config.toml
n_layer = 8
d_model = 320
n_head = 5
n_kv_head = 1
rope_fraction = 0.5
bias = "qkv"
tie_embeddings = true
init = "normal"
init_std_qkv = 0.0229
beta1 = 0.95
lr_head = 0.0037
final_lr_fraction = 0.0
batch_tokens = 32768
doc_mask = true
MLP neurons of a small language model. Each row is named by its layer, matrix (gate and up: input weights) and neuron, and shows model dimensions 80-175. Each number is 50 + 15 x the weight over its row's rms, rounded and kept within 0 to 99. A neuron's up and down rows have the sign that makes its largest values positive.
After each neuron's rows, "fires in" lists the words (lower case) most often at its 100 highest values on Wikipedia text that the model never trained on.

L5.gate942:47 74 47 24 49 59 38 22 72 70 52 43 35 47 50 31 77 68 32 39 55 71 44 62 77 68 22 74 49 42 49 72 43 59 47 54 39 63 29 77 43 57 61 58 60 32 63 40 36 47 67 54 75 82 64 46 51 24 65 35 43 62 76 79 53 87 43 37 66 50 60 44 27 60 54 53 42 53 52 65 46 53 42 45 65 66 55 23 42 23 57 69 36 31 71 62
L5.up942:40 48 45 37 53 50 58 21 60 50 50 60 21 31 70 57 46 49 51 81 48 35 42 51 53 42 57 62 39 34 59 58 52 23 45 48 53 49 41 67 93 44 23 27 60 48 26 47 33 20 91 80 54 38 36 75 48 28 43 41 48 32 19 25 22 64 23 60 49 36 32 48 17 57 41 62 42 84 45 32 48 45 33 33 62 61 55 74 51 37 29 59 43 44 44 33
fires in: "war", "career", "season", "1980s", "revolution", "union"

L5.gate965:76 27 37 67 56 59 57 34 61 31 52 45 55 41 27 68 59 43 31 30 31 44 66 61 55 59 40 40 33 52 52 42 40 48 42 66 53 57 39 44 41 49 40 53 43 68 35 55 38 49 52 56 48 46 41 49 53 56 80 51 38 42 42 54 86 45 75 51 56 38 42 25 69 59 45 37 90 15 62 47 33 22 57 54 30 41 43 61 67 58 59 15 55 53 49 45
L5.up965:54 31 72 50 19 36 53 37 56 42 56 39 45 65 58 47 60 49 65 65 49 81 50 40 44 44 52 48 35 55 39 31 93 09 49 63 61 53 41 52 48 51 67 32 77 39 30 18 59 34 92 32 37 73 31 70 60 56 42 36 32 90 54 67 69 38 84 40 62 24 34 26 55 67 60 48 53 56 46 43 44 37 39 70 39 54 39 46 60 37 49 41 80 41 51 35
fires in: "of", "to", "in", "for", "on"

L5.gate873:66 10 64 50 42 27 43 41 63 62 73 59 36 55 25 50 51 27 51 30 44 12 59 25 37 56 25 45 65 27 22 50 47 72 45 36 43 45 30 43 36 70 40 13 30 59 44 49 61 37 67 61 52 72 48 56 42 54 66 59 56 44 46 59 59 47 44 62 56 34 33 36 39 44 70 74 54 20 58 42 84 31 66 44 37 45 42 44 49 48 48 44 39 54 60 53
L5.up873:75 29 52 52 40 53 31 49 61 48 51 45 43 37 41 45 64 73 69 43 45 33 41 25 42 50 54 67 44 27 37 39 25 76 48 59 47 63 55 40 49 41 42 41 24 47 48 35 76 49 59 51 91 61 28 49 28 43 62 47 69 66 71 53 39 26 40 57 49 48 57 44 49 36 51 44 51 23 68 40 59 65 69 49 32 28 28 37 60 21 49 47 29 54 52 36
fires in: "on", "born"

L5.gate693:27 62 49 29 70 25 80 34 48 47 33 58 41 71 46 53 30 55 52 62 69 74 65 66 39 46 52 56 42 67 63 71 58 40 58 68 41 55 50 73 58 45 34 44 65 33 47 63 39 63 41 39 59 29 35 58 29 55 58 51 29 71 25 67 39 53 30 42 43 25 43 48 58 52 49 69 62 62 37 57 45 50 50 17 16 51 22 36 30 74 57 38 65 48 40 51
L5.up693:38 65 18 45 40 36 35 40 56 62 42 54 25 47 66 73 18 56 53 55 32 31 74 60 38 67 55 21 41 64 46 69 67 59 57 68 69 49 55 68 82 20 54 41 91 22 46 67 37 69 35 38 59 65 59 57 37 40 59 53 52 42 19 53 51 53 33 43 71 55 43 39 48 30 71 75 51 72 51 49 65 69 63 35 37 40 62 48 36 48 50 62 68 75 47 52
fires in: "1", "10", "12", "11", "14", "100"

L5.gate232:58 55 49 34 50 50 45 44 43 51 16 65 62 43 38 62 79 44 60 65 54 32 82 49 30 30 68 63 46 37 37 38 44 34 37 09 45 51 53 56 41 33 38 10 32 47 77 44 41 50 65 74 61 50 40 49 28 42 26 28 66 37 51 61 31 60 37 51 68 34 26 47 42 27 43 31 45 51 83 74 50 62 65 41 16 35 63 47 55 52 70 71 44 51 14 66
L5.up232:36 54 48 26 26 57 44 59 55 56 29 58 41 51 39 67 47 56 18 51 53 57 70 84 17 48 21 50 64 65 50 25 47 40 51 30 48 62 37 60 58 58 60 43 54 41 64 36 57 58 65 72 78 41 43 60 45 40 42 54 43 50 15 54 44 38 43 40 48 43 50 44 52 57 52 63 39 74 61 44 58 50 68 73 51 57 45 17 76 53 69 66 74 31 33 72
fires in: "when", "where", "way"

L5.gate238:70 39 56 57 39 53 43 64 46 40 22 42 06 71 67 74 63 44 52 25 65 35 50 39 39 54 48 35 50 85 45 64 45 33 81 53 61 51 60 37 56 89 50 51 23 33 50 63 52 43 21 51 57 36 29 47 37 39 43 44 70 62 46 33 44 87 50 73 21 31 41 63 54 55 63 38 42 27 65 34 48 48 39 58 54 45 47 39 54 23 52 56 59 40 46 60
L5.up238:39 53 42 99 57 96 44 56 25 59 30 41 46 27 62 52 25 42 15 41 27 40 52 61 39 61 50 61 53 48 50 69 49 44 33 52 50 55 55 82 43 32 27 61 32 33 23 47 30 78 65 22 77 69 54 51 32 46 80 72 50 59 52 24 55 64 56 39 55 55 42 70 46 52 55 62 75 52 47 66 39 52 42 24 27 42 34 46 50 62 35 65 61 56 66 57
fires in: "a", "for", "into", "on"

L5.gate161:58 44 74 64 28 58 50 31 53 21 63 41 51 14 63 32 42 49 63 40 49 69 42 36 56 46 68 38 62 37 45 64 37 52 71 67 48 61 57 45 48 47 58 31 52 49 88 32 52 37 45 31 42 42 34 49 49 54 65 35 48 91 38 51 51 51 69 59 57 29 39 55 43 53 52 57 50 27 30 50 63 40 59 60 42 78 48 30 52 52 73 36 54 49 42 46
L5.up161:39 39 61 25 43 36 39 45 53 44 47 37 18 18 44 54 47 37 49 48 20 45 51 55 49 35 46 45 59 52 48 57 14 66 58 63 18 47 46 44 26 41 41 52 42 57 59 62 74 35 53 64 40 66 40 63 47 57 46 41 38 42 68 62 35 36 66 59 22 63 46 34 71 67 58 65 60 66 50 47 22 61 61 33 24 42 47 72 53 72 62 66 77 42 29 39
fires in: "in", "and", "to", "of"

L5.gate347:55 51 52 33 47 31 44 51 51 37 17 42 39 53 47 54 48 20 49 52 54 62 57 25 59 66 42 59 50 48 38 50 59 65 54 37 39 60 66 59 34 57 45 86 41 41 47 26 44 51 35 37 49 33 48 25 61 74 71 30 67 48 44 52 69 22 53 57 38 57 44 55 44 27 69 50 72 60 86 31 58 51 51 36 51 29 36 43 28 62 56 55 55 46 36 71
L5.up347:74 69 53 31 44 55 56 54 33 46 48 56 40 54 32 63 51 50 53 46 37 64 53 57 52 46 36 46 56 35 49 51 46 48 47 52 54 63 44 45 38 77 60 55 65 64 46 34 53 28 55 57 53 26 44 38 55 56 50 14 90 58 84 64 57 53 54 97 47 62 50 59 26 37 61 39 48 35 86 41 75 60 45 34 45 57 34 54 51 56 44 61 49 74 39 54
fires in: "more", "as", "very", "how"

L5.gate257:46 16 42 62 53 62 51 80 53 45 52 24 29 55 63 76 59 58 58 44 37 21 63 45 38 62 27 72 69 67 50 52 47 72 82 66 59 65 62 44 38 49 81 62 46 59 55 80 57 48 39 37 59 47 69 54 15 39 41 46 47 38 43 37 49 36 67 39 62 31 42 25 42 34 52 27 55 49 64 63 19 47 28 31 73 27 43 43 55 67 50 34 47 37 55 60
L5.up257:48 68 63 82 60 30 61 63 34 33 39 40 28 67 80 51 54 61 48 21 60 48 61 62 34 38 38 71 63 77 48 33 36 33 54 51 46 67 72 43 49 43 45 67 55 35 50 80 47 72 24 59 47 47 64 21 69 52 55 69 47 17 39 56 33 36 43 30 40 47 63 37 64 23 35 33 51 48 56 44 27 49 51 30 53 38 43 63 43 42 64 45 35 75 43 69
fires in: "first", "every", "same", "death", "following"